config.toml
d_model = 384
n_head = 12
head_dim = 32
activation = "gelu"
qk_norm = true
attn_scale = 0.177
init_std_o = 0.0
init_std_up = 0.0383
optimizer = "muon_variant"
lr_mult_up = 1.15
schedule = "wsd"
decay_shape = "linear"
final_lr_fraction = 0.1
MLP neurons of a small language model. Each row is named by its layer, matrix (up: input weights) and neuron, and shows model dimensions 128-191. Each number is 128 + 32 x the weight over its row's rms, rounded and kept within 0 to 255.
A block is one neuron, or neurons of one layer that tend to fire together. After each block is what it responds to, as a language model described it from the Wikipedia text at the highest values.

L8.up899 [156 158 122 103 126  93 130 112 158 169  97  98 156 168  83 126  81 141 204 165  89 149 143 137  93 116 122 120 111 100 156 123  87 170  95  83 192 102  85 159 161 172 160 106 156  88 116  93 125 104  91 161 114 141  85 148 115 138 143 173 168 156 137 173]
Description: Fragments in table fields

L3.up360 [160  98 179 129 133 153 147 126 158  90 151  98 120 219 137 127 208 136 157 160 116 133 136 117 104 157 102 185 123 142 171 138  73 203  97  94 149 140 135 103 135 161 159  64 126 112 131  96 186 164  60 110 157 115 189 180 133 130 126 180 150 127  92 145]
L3.up954 [134  97 125 128  59 113 118 109 114 109 133 105 174 190 102  64  95  82 181  64 181 130 126 130 142 117 150 133  95  99  85 142 204  58 119  67 141 116 120 144 161  83 120  99 178 123 160  99 135 137 134  50 171  99 127 185 125 140 101 113 158 124 102 151]
L3.up1385 [124 102  84 194 107 152 120 107 131 121 145  82 108 145 114 167 154 133 109 135 175 130 155 144 144 139 122 151 115 159 137 130 110  93 158 139  81 160 103 186 115 128 167  66  53 111 146 206 111 111 195 125 108 121  88 200 123 117  84 178  90 117 182 135]
L3.up1430 [ 89 153 133 117 160 159  84  94 104 111  95 104 103  94 126 170  71 143 120 115 140 143 144 105 140  84  91 150 125 111 124 119 147 132  67 132 138 180 126 153  76  97  86  49 152 154 110 124 128 141 110 128 182 125  60 158 148 131 161 148 140  96 147 144]
Description: Infobox template fields

L3.up406 [196 128 113 162 119 131 104 181 105 118  98 101 172 152 140  52 152 146 119 150 172 166 116 107 127  93 154  69 135 163 185  86 127 121 124  92 135  43  76 126 143 100 154 125 117 126 126  99 147 185 137 130 126 105 127 181 114  76 128 137 103 137 126 198]
L3.up479 [118 147  93 108 136 126  89  96 120 152 164 110 177 160 157 108 138 113 151 126 154 122 183 144 153 110 172 121 139 126 203 126 154 156 145 119 161 146  92 147 172 134 138 119 129 127 143 126 123 147 131 143 121  89  83 127 175 119 106  99 125 110 128 130]
L3.up636 [141  71 102  84 145 140  75 139  62  77 116 126 116 104 100 117 133 197 195  92  60 150 111 131 143 114 145 167  94 116  76 154  90 136  84  96 119 115 142 167 166 114 130 176 108  98  92 141 173  79 157  94 134  87 140 183 112 124 120 120 143 153 129 137]
L3.up1376 [123 113  72 131 158 136  78 117 146 151 131 153 157  74 132 138 132  85  76  69 157 119 133 103  97  99  81 140 151 206 137 152 150 133 100 146 107 128 105 155 189 162 172 107  89 153 113 146 147 161 107 106 123  97 114 185 109 173 107  85 111 134  61 194]
Description: Foreign-name internal fragments

L6.up422 [127 115 129 121 188 138  50 150  90 162  77 177  76 159  96 156 116 170 150 115  87 209  90 129 179 148  71 126 120 109  86 206  47 100 145 100 123 156 101 169 113 155 119 133 159 140 128  87 103 134 116  92 141 174 129 143 121 137  83 109 119 135 107 133]
L6.up731 [100  93 132 184 111 196 131 223 103 129  98 100  86 145 182 114 141  84 131 149 112 114 140 111 111 144 158 130 134 107 153 167 141 114 148 216  96 163  93 216 138 142 133 180 116 121  56 105 107  57 111 140 116 125 125 227 132 116 147 145 128 124  68 145]
L6.up1185 [149 131 133 169 106 160 139 120 104 105 118 155 127  82  95  93 171 183 130 134 111 137 168 119 136  79 152  54 162 213 118 135 160 153 102 118 119 139 149 119 199 138 231  91 135 127 204 122 135 113 109 102 157 143 118 131 106 118 172 155  93  94 113  90]
L6.up1262 [134 139 122 142 119 158  97 121 171 152 125  64 100 126  57 162  74 161 174  72 144 188 164 137 112 137 122 123 129 116  90 189 158 182 142  87 133 156  55 185 163  61 104 129 160  93 186 106 109 132  91 138 124 148  92 135 136 145  85 118 140  75  84  34]
Description: Second piece of line-initial words

L6.up274 [146  72  97 102 138  99  93 173 169 127 106 128 172  83  59 117 128  90 191 157 127 135 154 177 119 162 175  44 120 164 170 124 119 186 121 134 200 138  64 137 155 104 128 121  50 139 119 127 118 116 151 115 161 145 141 141  99  94 107 149 116 104 197  97]
L6.up391 [ 90 142 128 191 140  66 102 141 128  68 102 137 133 118 146 165 126 130  69 151 141  81 123  96 253  73 116 135 140 154  51 110 149 117 105 151 169 204 137 237  96 181  93 138 157 204 138 115 155 116 129 122 116 180  99 112 169 192 128 159 131 159 115  81]
L6.up488 [125 123 107 121 153 100 137 132 127 145  80 181 115 134 125 102 149 110  96 140 136 134 152 128 142 152 110 177 186 159 162 144  83 163 121  96 162  91  11 138 152 161  96 170 167 162 136 140 107 154 121 123  98 168 129 146 115 106 154 120 101 153 116 146]
L6.up641 [200  95 146 180  77  65 116 167 160 127 113 123 130 115 111 121 103 171  70  94 113  97 116 103 112  93  92 159 136  95  52 111 105 170 134 129 168 137  73 142 174  64 123 168 118 147 135 105 122 136 165  84 132 205 131 155  83 142 132 127 135 115 131 119]
Description: Decimal fraction digits

L6.up687 [130 164 157 124 200 113 178 177 116 136  76 111 185 255 159 146  97 122 122  86 186 143 106  72 136 108  76 161 113 135 108 127 163  97 151  68 152 100  97 114 100 118 151  39 137 101 108 124 177 148 154 156 124 105 139 108 142 192 137 122 114  87  89 115]
L6.up1103 [111 164 112  92 204 163 171 110  93   7 147 157 180 116 108 134 171 165  85 118 107 114  93  64 127  78 117 173 164 145 124 125  96 153 172  98  86 109 153 146 130 166 143  90 106 124 122 117 159 112 142 175 140 137 107 128 119 151  74 126 149  56  72 111]
L6.up1158 [151 183  85  87 111 124 117 160 134 161 100 137 182  99 156 171  88 141  70 127 124  93 175 193 123 136  85 169 166 146 101 133 131 148 112 164 125  26 153 185  82 151 164 100  31 187 123 126 167  93 143 139 135 112 120 123 150 102 135 126 209 143 116 170]
L6.up1269 [ 66 118 181 172 129 150 159 176 127 174 114 143 137 179  23  99 144 112 121 107 204 128 133 106  78 103 142 157 113 136 102  74 141 152 126 105 121 100 100 134 136  58 104 178 112  58 128 106 158 123 145 167 156  70 150 120 111 174  87 190 146 140 124  88]
Description: Sports match-result connectors

L8.up723 [137 149 132  99 183 100 134 136 155 102 122 142 127  95 126 104 166 123 150  86  92 160 131 106 138 101 173 119 158  86 186 123 121  77  97 141 110 102 138 126 120 143 111 134 104 106  88 112 119 155 142  98 152 174 106 192 106 139 123 141  88 137 161 113]
Description: Sports competition terms

L8.up799 [ 91 113 128 101  94 149  77 147 106 138  95 157  99 123 138  88  74 129 161  96 108 174 113 158 139 181  81 143 175  95 135 152 153 114  97 106  49 113  95 101 113 120 112 128  98  78  79 146  90 147  98 110 102  82 144 161  94 161 143 113 115 101  76 112]
Description: Mid-word ch fragments

L3.up618 [107  52 107 128 174 142 151 111  72 165 174 132 126  93 129 172 148 190  74 114 108 136 143 134 115 135 138 178 139 106 148 167 115 156  66 160 145 120 169 142 179  77 180 128  93 149 165 189 154 137  63 140 110 126 143 154 134  92 111 106 163 138  61 103]
L3.up718 [113 127 193  73 118 130 124 108 128 113 187 162  97  93 118 131 181 108 112  76 135 131 112 159 130 131 152 197  66 110  84 114 136  86 134 120 113  81 141  64 143 106 163 137  85 168 175  73 101 204 145 107 120 121 101  89 129 157 122 153 134 106 136  99]
L3.up1002 [152 134 133  70 138 108  89 118 102 131 131 146 119 114 126 169 163 106 128  93 165 147  74  85  72 166  79 163  85 107 133  71 146  65 166  75 123 160 117 154 140 124 125 102 107 107  35 116  75 183 116 139 162 129 207 137  96 186  95  99 144 103  82 162]
L3.up1197 [133 115 160  97 130 174 107  91 128 145 161 148 117 116 127 181 137 120  75  90 101 133 146 148  65 173 139 119 122  59 125  72 169  99  87  81 132 134 147 173 167  64 141  78  63 121 115 158 139 158 106 155 180 103 169 113 138 156 120  82 178 113 127 167]
Description: Competition outcome words